python train.py --d_model=512 --n_kv_head=8 --positions="rope" --rope_fraction=1.0 --parallel_block=false --init="normal" --init_std_o=0.0 --lr=0.000743 --beta2=0.99 --weight_decay=0.15 --lr_head=0.00615 --decay_fraction=0.743 --batch_tokens=[65536, 131072, 196608] --doc_mask=true --dataset="wikipedia_en"
MLP neurons of a small language model. Each row is named by its layer, matrix (down: output weights) and neuron, and shows model dimensions 170-340. Each number is 500 + 40 x the weight over its row's rms, rounded and kept within 0 to 999. Numbers have three digits each. A neuron's up and down rows have the sign that makes its largest values positive.
A block is one neuron, or neurons of one layer that tend to fire together. Before each block is what it responds to, as a language model described it from the Wikipedia text at the highest values.

Structural header and field words. Words that open table column headers, section headings or infobox fields in Wikipedia markup, such as Party, Cast, Height, Notes.
L4.down610:550501488437488502473415549478462573564495470541431486485420527501455529497516507505586479496519463563500477454544459453528516494459551485441510475403511483574464486450477497394554483527485499462572489568488477494503511559501518490421567559455497464506499440441492447422533479468526498514534459529489454502537524503515518461503449491521498454484427482498529493502514434503481478486474489522500529544510518532468483513509410554454463496562492562521515470466531471555455462520534501510515520557585463484532550470500
L4.down1213:500542491498535409504540588518489519434507460501441552479523549481534546516529501501508432441505428513528461463449478491583433470540509441539492506563495532511514551511445480460519567447602473499536508491449555498472409445504552476524474508466474507538578466480493581489487552460585475577508545521545521491651559500431565478533530482471445510525538512522520538469497573466527469396482478450514542471508495458449438506530451555520549441544539533495461435544448481489551466468444522459489492543413550495523420564481

Vowel-final mid-word pieces. Word-internal fragments ending in i or a inside split, usually foreign names and words, such as Stef-ani, Tomon-ori, Nar-i-ño and salt-a-saurine.
L2.down123:467568596470551478600508526450476472475562502511495474473516482547456463527462534497486424541491487611510497494495557574489475476553548453462484434528496408474580536528460486475494555540525497505455494495498504525421440505478511494543507501511510508510468511462495557427485535499481397486528522461540507454470495489432521525461507534466501474489542437555524417524513529522521489472432486528504496519477478467528533477426419508519468459534538459475500550483459490496507476523505524461586548520487510504507470534515
L2.down285:460426514499548476587524508513500406472495545492455544468599574578505620514482545531470428471484563490540522536547543487449442528522549503496523529514455533573452494442477534536491523570557487450431478527506466507407438425486541517486547529444458489548503510482490610518479536453471450503435559556551550534531486476516527441471489525515519466527560540545498412483484464433562531497490496450553521504443519577511457438554490566523510517546529488490538510537534508559468444539454449473483581481575494487509467479526
L2.down376:438539457482468450552435476548522551526625474493510495478490578527427610492502550540539502550458481547580534434515498522483511451520489568449474538517509473475534467561494476466462516454471398519516496451579457583538469488472482574501467507492508473524552520541506512496458488475495532493503505520524477479508498421448488437446555567472467474512519459400485452599435485570445545451519519433511468476570470500580475474521514540496534499482524523531505476503417544477513452533466559498530519495573505477492429445485
L2.down916:517449511489554537553539510457528571493463491415444506495501444501460522504464519451549475487460545521460498522546518538505517500535518441447519528476471467490535428522477526401508486583547518526419486501506520520456397511443548533408442500517483527503452499473529542509461502525524488554509434475478469545493493528412518401483514549518502544543469504488501429482459521520509477440526514465497530483473503484565460444499499464538510525493487531538520510465544555421508545475507479465476501521515481518549476484530

Country and place names. Names of countries, regions and cities, plus nationality adjectives, often in table cells or infobox fields, such as Azerbaijan, Croatia, Minnesota, Syrian.
L2.down308:478488554513573434478577521489480617559507522479472517470485442504454477426443496497507458504456516480506470444491524531531485442517537472494477460437492511490465491550499503517526461424424539552501519611463532497495490460530517515534487455558544500439465490488471484466505560452573477517527533452480513475505528476495460460535504432495441467499554541416567521436562465409461488529518555541487546533531506444491529519451483531491469483443510496502493462529546567458510460492517549465432554474497523491471511512533
L2.down766:521463530526548427564509447507512454541478504523488514522475551490496513519517417497549486545540524453478495520448534464541538550439494479515474450511470470456541433511434449492502494475535485511464566516499493481526565544451529490440486533440505569466445550486466511500463533508578538451524512522476475570557526474522440518502460554534493499473502493518530522472541387445488471515557478486496511517484447490478491530518516472494485490513521512521539511545644514478566559523525491488553485543506551508473470494486
L2.down1091:484460477484551519449559511442504550518461545533501453527476448457535544508487480487463471497431523498479486475537509532462477532449482493527524485477494482496457492545473421475482481493441504475467535547448514572487523453561468513471464484422530491476413542475505462462492503462615521502421520530463441453562532465541431495569457514495468486543473434439488504442532480501557524455548439449509563485589497500487508556469494503490552545500500549490448481524528519518567458523505523462482495512610565533473564470506
L2.down1211:546452538553528427459487553555473510472463512540487441574462504557500409539481481438443426532496542454505547527502475444471519570438466524509510506487462506491579440528497498518531525520476504476488500502504518512544542528447538524488477504503482453557492505534469432532478480476620509411513527492444473496436550505564541572506402428464449434461532550521503499453480544413575432496502489498527551458428574611509563493509508509499475537493505481417462450556474457460474518495529534446438435506472502478554532490486

Place name continuation. Tokens inside location phrases after "in/of/born in", especially the comma after a city and the following state or country, such as "Bemidji, Minnesota," "Simsbury, Connecticut," or "in Naples, Italy."
L6.down142:517518514529514562557532487432481513518459538458440510444501497549514531474447549469534528484514477486530503519538526503566485471521521482451453501483534520517571494492490500467511493522502546462453494558532564525522427499376529546524547500501461539459544525481542502482473470543541447515464467480484498530389511520493484499471529537443457449516517529555608475503505484490535568529530491485605547490548455556481511492537540548530465515557519448504563482442553551585529524520533505499490478431496460502497458513450
L6.down320:501491499495592501589525515450525482483562507577523537521531547525597485488478471472451596512483427551547536552507504436476567545570523541523522535462481490466555484479521545577522474528493510582496517544405513511443521496550482505473468563423497470453496558460525544550484472462462433487474509491410468504507524582531448505499473524484526438495487489454533479551457440471515491473490597485502521495489526503480482574474550543458529482457508515497500467497508391518469421459530390424497455526552497520536451494487
L6.down377:539520495521438486518493468493564514519436489564501449458530493568454483503474515498494548457522502547473495529464534459469503519487532549552516489497528463466529493494432515554494503530540501452474522538448533486555469496502548498489424561531434521510432496553578510472517549410548460550510512534482557511481406480471486410445538489523462482541531493491481564501451490547535515525520482395420557504477490515495494546463515448469504560497520470482542492550615509531515430516475507484486435497520527576505431520445
L6.down412:475489503553449516488503517513492527528512536504482572517501531481506550544556493486508453465519423452536531480473496522524440517546436525475472464451447485460539475477424478533586472481465517500476463534535517486462452446475471451536476515500432500482458437535504551422543517465534506458514478399493474489490410480455482549501483429562432528537562547539528527562465480514508499479465537509473578502538429488512537504489498489532523473462482556527484507501546502487552494467495541519527437491480456473455503474476
L6.down442:541512486579514571540536419508554493532529519462438430472519483532483485493511537469538453500505486480484460485506502498514454516548531481560519493524445547524520494536518515517461530518505502472474421601480473498519502457522513552481517491579441499433576526427546590412450465460503514500447504520539478486513434438586473483505507391412520483471503512421495513489500482489483496491462466512518577495473473584454503482530530468525488548508469498529472531470425541495457481575518479508507509533537478535491474421574
L6.down527:412446545553529495527522519559511520541484480480510482457506529480491465488527564462502505507534481505514445499507537591434422523545423571462509495542505443471492472475514564486453534482473525531505524616552497446475467454530542446479499488486515446477503490544516536462516573499563450477465532385479461529572444531502453434494517556491519568579500525448425518468511496560488532491516502475382510485553571454480566484544521446574534526451432514527503525528474519487522502477476565529459440513506414466495437506516
L6.down910:421525554539424484525531512513502470541433513495539549544447470404552557565467517530534507544553506531501582478493472464427514581548465563485454503419536479510521500528488491483535541506522488480539540555450501498478488512518486568484542504536546508533511519445505551514498557543454484452506492523433466502574557506495485544446445519458568554453508478560476518403514469537539471473508479536485545480506543577501515547448543529470485502444551546511477470491522496558468524508466512457509494492443529439552497516546
L6.down912:529452484477533511485455493556495520531543503542502484492472470546568536523462453506501515440567526511454517408446474539494422525524444505458518528549495468430517485435530491501539510465517520491511496536478538566560512483487554475434393524411522522497467498538504568451501504447562498532468503543477488526509518520501479536493479556530494389490461421536511492460602565474524524484477470496461489490438449477449517511452457467470422508565470450552465471440484446560436447451553434549522475543553501492578491430487

Place name completions. The second part of a location, such as the state or country after "City,": Butte, Montana; Dallas, Texas; United States; also periods in D.C. and Jr.
L4.down209:454495487508508529469548459521524459455483543495499458492481455493576505498510456513535466508557467558598496479481567492490492561540515536456496435531480524519507503500462484469522506488481578500420523450506464481544459505509552548418458556517473509504508538498527443477516447508457506522568549414466396557523564432533506502395450567481429518522572485511526524551464436495468479497542527451539518537514440531510486437494494476555521531510509491481510459545488562497377547439546499481491442557534485505443496493499
L4.down1030:526548567497509541555515541498493438558509517529432494461527483453483527498528427520514520525506421520453473532504560530437486465480510472436456471547492533506523496414498496504536469389530441542478515435475420525491459502528447517491470524538490422514475511500518546548487482518480446485497473507495457535458501513535570495541500437545471446540476494436487462436499448503570565498518497433480450550510502527474479416465474487503479518486497549409493477492407598543486465446500568534497466517486517526502478466480

Football match scorer lines. Mostly the blank indent starting the second team's scorer line in football match reports, e.g. "Sabah: Rodríguez"; also scattered mid-sentence words like to, with, did.
L6.down274:528449456481440552557511514451559527527497521462461463415490537574525496431505499474519524502485470484456494492529503392436496503522508547486532517483497565503470478541487448500472444479581499497427495469525506520495534526550459424407521475484487499544475443506483547458505445447509493491452520448453516522491492504505530547519516553510500488470543389529468389533494504448491523525460492513485441541518506385516471500488568559498532500507427467467531473476484428529554505516532463538530558536389468545514500461466
L6.down297:527503537526573469480447502505429545541528414467450533522579502551546477431450539537564508483544485545492594561553525473542494498506466488472473555550502516556421526339518439486504448535547482484532481502463503485473556548478479435506485470448555552496460470513454521480488506494466412492521475460549502510460510534508461464459366547522556467480521517481509483532541476542541501548488473484485512487549459543496561405532525506434453467478501539456530492525576557523467489476504497512488457475492493491517587493549
L6.down430:503499453529417422613454484493474544385470488470484425478512449506482482527485519496585524511501476511572456501523494458494524509516548516483488538450486588485501573493498468447504482488432503526439521527458485505527458490598414449513493467560482463461571482487488445495508535489459459563471543517500497481496548568562507480507530559444529561468511523430473534526532487502525440539438437461480522494514558602489524514532508490498547418441457537479518468494452516482536507483571525485541497553490525541470573471438
L6.down581:477477508537522538469537533553523534458470523480541420422463466484418493524506549495513478458479483527494512452506491505469540478513470498478426464451498455482506518486495476484492460484541455504568491466532583531501497522440488483506463533542544501556545493440481496494512528426501493525573485525436472489488491470538481597528463570506507507531458482545471459491497449498456470468443448523525484516478447462560480587507502514489479539457563487602547470505431541479522497549526507576416548484493481494493457497517
L6.down599:559522528498528500492551451451490503473529492611504469454444560496548524458513534528462451540459436514485477548502524465466475485546558566497480541532516503579524499430444578479425497465446508550507531502543553505461503468558569486577484461510487463526462489464528602501520458435501455531438507468527574515503545512496514516508503476486505461549481488441528453533478592491497556517501470505505516496616459456533472429511449545506504444530483507493455472550500473516560526505496507487486495507546493514509492489501
L6.down628:507523462501475456456467550521464499530500508477514489434443448511464523509530527501562454496472496502532447568446530497497513463514501554528494479513468462473475538500568455491504507570440487560497438446474440509575592496550507473472479472473460492482495477545451473550436561478412554543548483609453506507567515519488554498435536568549521546474467539492499465478471513550496493468543583499471465465487437518469482513487499525552556503435468511446508524506583487464498481524548505455474513507514545470457468500577
L6.down985:542520478519418507557494504471528497490439560458439471446507449502514519484501481552475532510460437526499525499459538388400517436498536554536542423446514531473545495533538521535477499511510527527585500508556493511504490492538447566470502422464547460562362573475475512497521564495487529464523507567484433569562510528477431482503443568553508501462515559480504505475468501490459490490519443570488489526467478511491506550519534496492456477539504464468506463468484476447500510508436451446536482548526572536519599478521
L6.down1139:525522504443479460544508506524487477529540539483514522437530512525443452468505512596467504522512499530537516536566473477477513481476471530484485492427545457535524484508501508515483504544483498442383555471453486505516525521556471437473468515540449479469431501482546454474490424521563483568423461559491486524461495469511486480526510490541516433446511576552462510584543470454476560446553491470464525510523540480528534448519502465547507500509491493468489479532567541452565455506520543463538435501493552458446532480517

Structured line-start whitespace. Leading space tokens opening indented sub-lines in lists, match reports and tables, e.g. before "- Director", "Qarabağ:", or an empty cell before "Liberal Democrats".
L4.down194:455505486564497492471527515548509437537542474501521516479479512468494520514519513524484499529538498478450486522498494474459464502478519427457514499476497435492497467543514449545532488511454456456583501483522582464495521463557490484441502532486552436516582502512408491503478446497521515554497494515534496483456472494538520503514582512526466513481540517491497453482390400479427527433519477510481520419483515469469509517548505562534551480506483561395442455443413607566517578535479468488412509561485546522460495483558
L4.down340:494500557531509454544506454521518473497483524501558532377494522475547424467539519505532490484551452462502508441504528497442493471454509481554432536542441512420561486435567501558437449469522477521438553476502493469556552515508429487500514545537535456432477581524560533471449393533516478575497420508561495535479485495554512481418534492547486495478475468501452493553417451542492550539469512391506517535543497530471586482488542509464522465503442486468522505497557501497533520546434460538519501529585484489487533487499

Word-internal continuation pieces. Second or middle subword pieces of words split after a short prefix, such as al-co-ve, micro-bi-ologist, El-ici-ted, plus the slash in N/a table cells and the hyphen in peer-reviewed.
L6.down45:520469499467507569480522523511548429502482474510523597505431491558521555511567578500493500509439492424436488503514520473519492516469463472502546579475498568476488482589435432485469477511503496501533461472541489543528534548549547490518514539543513520536524555516493522527498503401485481597529479515474463461485502518573501475434550393506477446453483519453478500484511507583507456527444435464597508523465487558417576505564474444453441538454500533469474536427531500405501485473545488487490442517536535482468508472472
L6.down155:487482469477507493483457461488527477489477484507493468413511474500544480495503508510486451509399527503510501513475460525556551484455477510518495474556493490428502539512476523518546537442484617428537446479445579560493505507503536456566443477455511433498505430524497524452562471507509513503541543524457532565447462554475510472505511464498564512484470518495456517507479513496527519487493515457452529494442431507540538517430468532429497491458454427606512560509498496522458487530546511506517466550494498513536521494486
L6.down280:466489530528559563605542509449478515496582513526521396613484504559469475538496593541462478369516500551509546510516539448585494554465492491529596515489461473508540498514550497470477517464544526505506493503537504471529594504434432512494479520608486493495491465522457475568499484498462532446526521538503490495466477519507467525531497486495502501425472529463488485432527474498524499565542490452478474478510529475450512470452455487555446468445496500535456532471497435495499531473513526480546452557579498474564542494522
L6.down300:463511534500531467547479557507445487467545495532547520519534473483510468523453475531561486497460521536486496547534494433521531456481509519536543443539467502474556600493499502483526425526503555518528499540480538445489526528527499536491490476503467519486533530429510537477572519549603518499496567556505463528494506542547480492514536497413530501504533475560510533511555465476542468437471453511567504482538474547502525452439550481517547495470483555483433469513524451581553475517459517481432465480492511566528434570512
L6.down950:536542452546506512515549515498463507494527477494489390425435558467494507484525485490483525497464449476556518512484516498492509469545434545495480497465468486472493460516458494465513525481502510488407456519555514483526540542454525464524579470519500582548504494525456482524532519513517463429512479504455533557476540506557498480609541476426499458545555522446469527451526497491516457500464543560464546457501473539462467498459491465453466561466494538423540529492495516507477558507518556442541558487547480536477469499480
L6.down1047:497586539523462561475483520562532526486521437540478481483430527527476497522450479504486484493466485437518528558552529511521548523420512511555488519462510468455514545534542463539519445541463540503541470500451438442526442481509524430501486511456523478410481521468479553518493544501487504476533451548449464478535526567471467498442546482477449449566428475582515495466456422498527465490582492473545551447424524538515469470470500469456502554473538400501523549492489442408512486433490501502484482507443579437558481503444
L6.down1170:457494532556515580517486441538564513481533561526520529466485502531472501486495542537431505506528562583446518481570486509434470466484595471535500524490455519442523490519505540483472545459496505527462503520497492477460502376446504416567393454522439552508507515462536550506499453513477483497466432549455507517431543491494459442551491523467545505509451501425498469553504532517517533556508450536517517569523514472508485501537503547508585513501478453429535471419487512582490485472474507477471467530497500612531494627450
L6.down1183:560522545558478455575515503528473514432564432508498415454491465499511596506506482548534460547546484468530559517512539436444530450522568480518501488441474400499481516522524530373468451562536501485470452529465442491611427531459531512506528489489582470524479599500532581503447505544507483487564498515501501542550496484551510457568498513574469432491485486521519541507523518504524504505499498516467515524503497506493503499546463480488455574449480526493493472514530568486489484511525515544434472485535518443536466549556

Numeric field labels. Headings, column headers and measurement words that introduce a number, mostly in infoboxes and tables, such as Density:, length, No., Turnout, hp.
L6.down88:513481507474503496438508542468544449497487546440464513585492474572481551524501548586461479429500517534520531504487492476501479477486445497522497450495550514473511549433516440553533434488530458503418484523544519465534464538465557516469477466569500477537512508603484567535474508488523559479493526519486559505551446581543454465416484489503450427506555505494467523483438536461481559521513452494513498543496451510487439495553494509563490497575543465439493500508430546500488518497523518424497482416433464461487473542508
L6.down568:519467468497526503498456555518534487514540523438459472480516525556532437547471481468457522487531583446526537421547509498406462478472527480515515513430550515503515470534535484491509533547458538364471559464557521520504561515475516504433501535443541499479456498516571475537512479490538504465536490451488507495426478535506494525519517487410534538478513485538473492455503412516555544448470508545511510443487428454546491498499497582478520535529539514530516486529576516496499532501501423457501508511465488419447559501415
L6.down669:561529524539548462493479484515490538489441504509432516509502476439441474511534408488533524529450476523471508428411505459537551450522451535495504530521493426532517429461528500468527526441496497462469490507537466464499583508480504566537495582496518448486556420490493444443474547468506529529526544515524537532484483527447526604430511528451529548464446488457571497595492560517501552515471558526471425557449440483456493522526504509537522467510466503520465518486488522465468482490464538601488544491466502500544519527455
L6.down686:469494501512569518477489565558543423479526546487534468511388512558549488483498498522547475563473442499507545500409484525475492505550528478499577521521506552567570461436518525513511528509495553494533593559484449527505516491573549516532595498538480458519525481483502519474522469481482533604454490498488517500513529443413445498528472499491527529530548507558597465466502523486509498544546494465539529533510505497535501527474486518505486518545438472567502462541539489465480480467474443503478565486439509525491546520434
L6.down708:487510466481437497494509480462490425468526501437490414486518486553423530467468462450488520535468527490496486459439493513486490480513570440467522468534494454536374513523532530483510502479481449544458450547484517548550544514490518468524457453493531495486448491575422497471514552542519530482504509497442485457549568530558534520429472470555518527436532427508491481503395516489429484528514537496502535514458471404544530545517422483536491604537520619479390491468369480545467525519548501489502476514490547462472467478538
L6.down891:511452495540544502513556540520488478499494490500502562490502531519530525483517542553537462520508563542505543548472540485468459474509544469467507528495520425494508508479525568543451483496453472561485502445509487514524581491516539433453480469523504424473528445521525469496464480505475527542485476526483461475513448479547510572461495460609486517551541533477537501527534438497541560468488473475493478531515444532464550492559485511522573541538509413527503466529558564466473481420443448472548523484427456507523528454474
L6.down1133:516565551482525450536470501554512455419504498548492562525497456545491477538529485565411511464448501425454481496526494558495485525513469514484491523415533459529474532473455533514480517436488453534498476512537561499482441525564552533502511537530542560587549534522533522484451493540444505527514529489546494445490554546492458518561523490548392460444462486385453457445560503519465535555461526437466515526507557499461487562438460590474412446463532497484521453443407435487535573474470571540479486485505457465500519489484
L6.down1278:492491471554475529539502564497494451462510495525452485439570513524536511551493479580536426507534476474524512532521523472567489522451523497489425565514504550442467464521493509513476495426482449538479402492562511505436565377501562470519516503459479489442538488569501424493555501534459576447538503497488509481458489532526468470496510581508498483470438523457476448475471492514478488513450477472441472517442457511490455490535487473495562513451500530459558460445396545462445501455514517525503424460464554484534451530532

Decade plural "s". The "s" closing a decade after a year, like 1970s, 2000s, mid-90s; weaker on possessive 's and words like Public, National, following.
L4.down708:430491540527418527491492504535466576510488481592518390497463522461456512564476516448466465539508514519516496483496475551482492512456485554497471537517635564595509563484527506477537535505449527461444472486551450486505474546495491450492477564528523523464485527441456508554549524558449437506461520502485565405525513498501457553526449533518521493493552481485493498512510449430545455512512465577475485498453426482450443388476534516550445489484446471541463390500502530485544578533491525445447529440481517483496552505528
L4.down1047:421474473500447468514472580501476511548454550528433507550582498489458450481434490512503556454510467513480488485510525505467436502526509490453557495471539447512512513558543436471534523480536540512434467488510497502460448506478493488517542516482509446474541498492497524511486451560509461469525515580502449454465541488517535482594459497489555442475526580517494493419558534449528511478503493492514512589497510492461483528507538474485640473493449486508431459507573438483493551489487464429559506479525476507513470494565

Table stat numbers. Two-digit numbers in pipe-delimited sports tables and election results, such as goals-against, points or vote percentages (49, 24, 28.2); weaker on "there".
L2.down249:502480443453486490488496449503536481528466477513561508501501455506537511549466503533514555444549548510480505503495542499536504462529468482563536514389475526476541566499464480537463452525471509494425465530558432466490488522522489455449459495438502518468518581499456572502507511475488512438479537487475488442485478520447410430488552462432525452540549498520470502444509567510488498495541465574478469537442504421518518507561492517451520468526511466490481436498426518440538475483454485448564457479509484489503573415527
L2.down503:453517481479404482544504508462509472469517538510492598473516445511500500550495534508464484501573493491498471539529534496467482572450518511570527446548531474545477557503517552493438465493467509514501479521479542470462504491522456536504469485429508532470464478471422499444495511451482505492492464595519544451474459513455515491430509553422484603458515503527461546538520519491501539500578498485481492487455390435482533503446433507536447469533483527517520503492499497482488590514477562460510442532521489460542515484521
L2.down794:521554550561482487474465486489538483522487466511466515435475485589463549464520476474501434464526537459503451488468525479495472537453489522506556488545491516533482523539535556519456504599511445499473539459489485481455394502512493549449507473419568459552493509448474519477538454529529488422505535446555489550448479493484507546571499490450490450490465458498464523459511456523541474478507473537482499523546490469469511550517546490493466586463468462457516483488416528597500509481451537544423429519580500484535515512515
L2.down1121:460534450543514472438481467526537453543510500544500521408463537480557477490487508516508520466472486530562419524510511558436521507507528480489480513505517512435472512515496584543508478529488557498505478521429475487521579520513544546532435476451473431480510504493431554506509461470472425508504496410593496479492532431515471539465466438495501576480500499530579513530435540505539472504623509468498487477485541468430485514497484532447462428504461505563498527597484542491493473547568485458543454528575492530535491519456

Interrupting punctuation after connectives. Commas, slashes, parentheses or newlines that cut in right after a connective or clause opener, such as that, and, who, however.
L4.down652:515432409520520532507412488449519531467494531511476499525525540522512542505517484468521508515458523470461429538484516474495502470476488479478441473499563470451507447549539503569483513510491486530521511497465498525471545529503539494529484521482539490505445528526448428462456508475505510523475528512408481436465475518435531501483373470513487495545434531486531535444565548496475506513486498500435518532487486464524538489526492499558529512462506531517508489426633499440582465471477438536555513539502473454443501479490
L4.down1220:411513528491489500456459486497494452517502479523545499430541565479464461545489514507475520507494498533457513515518557495503454480538466421473489465533519477550523462481512545611530433494543429498483526495450554479501491526378496531568646534493516421507532524473504492554460514445427553538481477549454555410477513513529522530495497428541395436544493499415516467481512426439445503456542528465530572576520509497495452545525489566516496488551504417439512468425440518508515505518510532463505465499509476462511478499527

Nationality and national adjectives. Nationality or country adjectives, often after "the" or "a", such as Vietnamese, Danish, and Russian; also federal, national, and military modifiers.
L2.down243:483538501526464551514494523464465499583516522466482436404530536538541502563525496565540487520479488514421591519469446560462489552472468570519490489516545495431521477484513531571486467435510565505515506470502422479416468500526468510457542469516478519484450467529487444527478533472529582472473448517499500469496488488548392553533510505466577579474395502434497548508454495556500432483472482468509509497430463517490525475489428481454547467553529497547459477516592447475472544454510515392446514477558542422491477433513
L2.down604:505480518520534482542570472434536498454501505529468472487552494528437519475399505525540474530477501457531540435564468475468492504543557506536529552501481466569541515473477432459539482459550500521491490472524459470468475467376532525489475518530475495501467406552523452471512495450501503528497427584547530508486527464503463481473465533495561456499548482528613523446481498453493520522609564525528549465506472454463518492486507476498514521580517474482511543481523442444500531494576507463556544507515545435503522464573
L2.down755:518528471488511497436553447439491499477501491543490456484492498522477461515504515539455543521510455484501394495408509441445476446504533545534488500475480464380510549516537462515519473490410533362525482478451523410528597487487451497555495466549498538503490483477483483458487521487566461537486501530515496487502502524550421471541505491539559497478458535576514485417488477422565486526531526518557490527417478481521553510530401500492503499554490388458513502528552530487446498481493487527537534522524472535500528491547
L2.down1311:512506445540542446529450424446484474477518468484471539538445541512424488511560503532559505477504500483483452488443512584525431485499501461466491524528515505513520526516525497516525463507529529491594525466596465435446429509542473503548525526480462485503484494465581570526499487516512471485502508450470516470488473464571473458442531507526433457533558515493541521518564486487501449456564433507501541542484472470513456483576460442560548528468521429538531509489538508516542535543492516527509489503665510566454518511512

Table row labels. Summary row or field labels opening a line in election tables and infoboxes, e.g. Majority, Turnout, Total, Population; weaker scattered mid-word pieces.
L2.down65:509514569553472511460504467470437474573494473480535515440552452524487574533432425519544511589525496522477516404501555494525394427519490531499543456470492423605551529552516469481498407492477513485552539504466476528529479506554468489504547551503526454500460489514516441565525529524469527541519445539521517441537473474391510406503515426493431510546457481525541464435498482467518555500484505518488521523494465476534519520592418460477500468509463475552460477511449569426529462544522477491501506571574441539462498477520
L2.down497:502475555409533542466525535538529497524506488542524469449494452460477439465571473514494449514450501502518493468516493437463470483492434458501589476456536473496540504511497481527505436491481490503466492549462510468524554586567483556512526542513499418455485447431465445450505493527534533503563475542484451558531497526478570502557491491544536530520444529486451437501477506529410475494459472524449476521508478523498477539443511521428513557487528483387507493475519386505481544462487478509467452567501486504475556487443
L2.down970:536499451502474483492541507513502437587563536466540551478464430501517495513509514458535499536514497550486508485460454506468492452475482427443510497461504379472450553472483483505484520497398558508545481491581432500549496474454502507486501520431471478498496434499466475515540438520502528501478496540492460436529574481574495462544590456554499544447482491430497481508479534501490505503490540525447535510441516480539482498494421458464538493531512507533531476532502506487501505500503508487520535559580539544423464574477
L2.down1023:532482491509472512498573480561502515483436506511535474414416486485521517519564517450588513570506478474545433442496511496443509495488446515511552450472498443454502508520448544524487491488463493479562483493541438451500461514488490501478507522416436501489498500497440477476520532507577509479487467571505482533507528482469481560553505478503498539474513540555511420489525539481418526477486523442495532539534475524524526564452466471431485458528477477510477506526562468498489476491548540521471487522498510515457522483504

Institution name starts. Words opening or continuing a formal organization or event name, such as National in National Register, International, World Championships, of in Bureau of.
L6.down396:548465470504479517421458488546531463545469542529516552501518585555473486541515484469456544528539538490490460544424482466546479492547496422503570532526522536527512483497554480488484440482492459528501464468408443477506435467483509499567497514535443474549410409480509401441478469505597576573525526475437461482506443452506502461511441489527537495461502571563483501460507487502535557524497546472487525492474452514491531515498516512430527564501510496436526513555519452513513457531550444410543489491564474434515473393559
L6.down516:568498504549557553462457495519496491503490528513469479521494433484477459505600452450491489461492501498467469502425499495489460484632536506531519534488541543478451476536431489494476466534518496509488541539515486498417491521581507434564515559567493503525517537516500515491515511495467510517401500460464478457450478485466500452453495465520485494495502496393444567486497493486500501492442535507541473535543500424483487509514539478367581522506405509554522488470511555519510555501578506489527473559482483483514502474534
L6.down709:541451486526530452523485434482514538454517512467496509513548551477486511435458578468548551463470505511521508503535514549547547453529511486517396502438489552525504508536473454444378570490466513471523479529486502446491528504480502519458487479497550514450517549540524477500555475499442457510449514444533521457513418477435555444478516541473537484467427469490488511476516557514513571478476431434547533542428486540542502528518489509432468558567501473490529563452489477510551430533495510570529511475469508508551427546554
L6.down715:516461534499499528457427516444460483508491562548550526440529443478501512518462507470528536437510475521553576495522508475487506434570523521550469515510520521454541532497522497467509454403476535434540537457447472453468442523535449443402529479510523517494423550446490506511506475564529497482502483526529481478519533495443510431573526459489586505528531462477488549470636490486480499480496473455426441568530504445480541500448553520486601524501477556481514479512665541505453515560458501421470455527556495536513551462547
L6.down945:487486507495491470538528562519540517479426526501499482524475558518506516482445445568535481519502481504508498463496492501457511479466530490550547477510482462523564496525561520460519516469487533510427523506468437542529405546490451500437486493570499449563507521547503483497482473508643505436484510541537510594455539403467486479512476550480543485490545538513530461506504491498505504559589556456499531489573500488523466496499538467488517536457572453554540532533492507485517532459423510533484488508438531525516503527411
L6.down996:493433466508515472497498457503457523576513547471488453457512453558480555470458536461495474504527525522476439405461432461494449445430474450532473596483469479494432504523447520467528535469534522499478554523410535568511489506504399560499521491492491513460457430493483474536578458493505566553484497476475497510497445480497511476483496441498481502501547450483547556499520468568561533450484473473455445466495480489515469453516503606409547491490475529517543468517593452474506484483525500484472448441468545462566475508449
L6.down1246:552498474479512459540556449451453497494466567527509540449502497584508512556460530501539451519526503530486544474451569464526492492510573448484451544462561550524526521504495556433481454494550537480457533484521512519501508424521465493457533496485515619506500578431405477537581504514493522513500564532511507495468480518545457449476483485503552533475459520543534564511527482483477563516549472501419478472475505481502438449451573532501508507531466414447515428568416548489527594515569494450529415425528503502516563535515
L6.down1305:532502567474491520470532503483498459495507438511442511491485501490449558534468542501466438494427497432538542490480491516544460515466502491443590528500469517548484539521474516530464494509487524465433435496558504481536547589473538426499511522466478495483496487514453433504528483433517462542468558537486476510462481563523555527489576424507404462589603491471498523452489475477557432555452451499548508516512498499493553492563494523529515528514519542433539478434508500510468469437538610423491486510463468534529502460582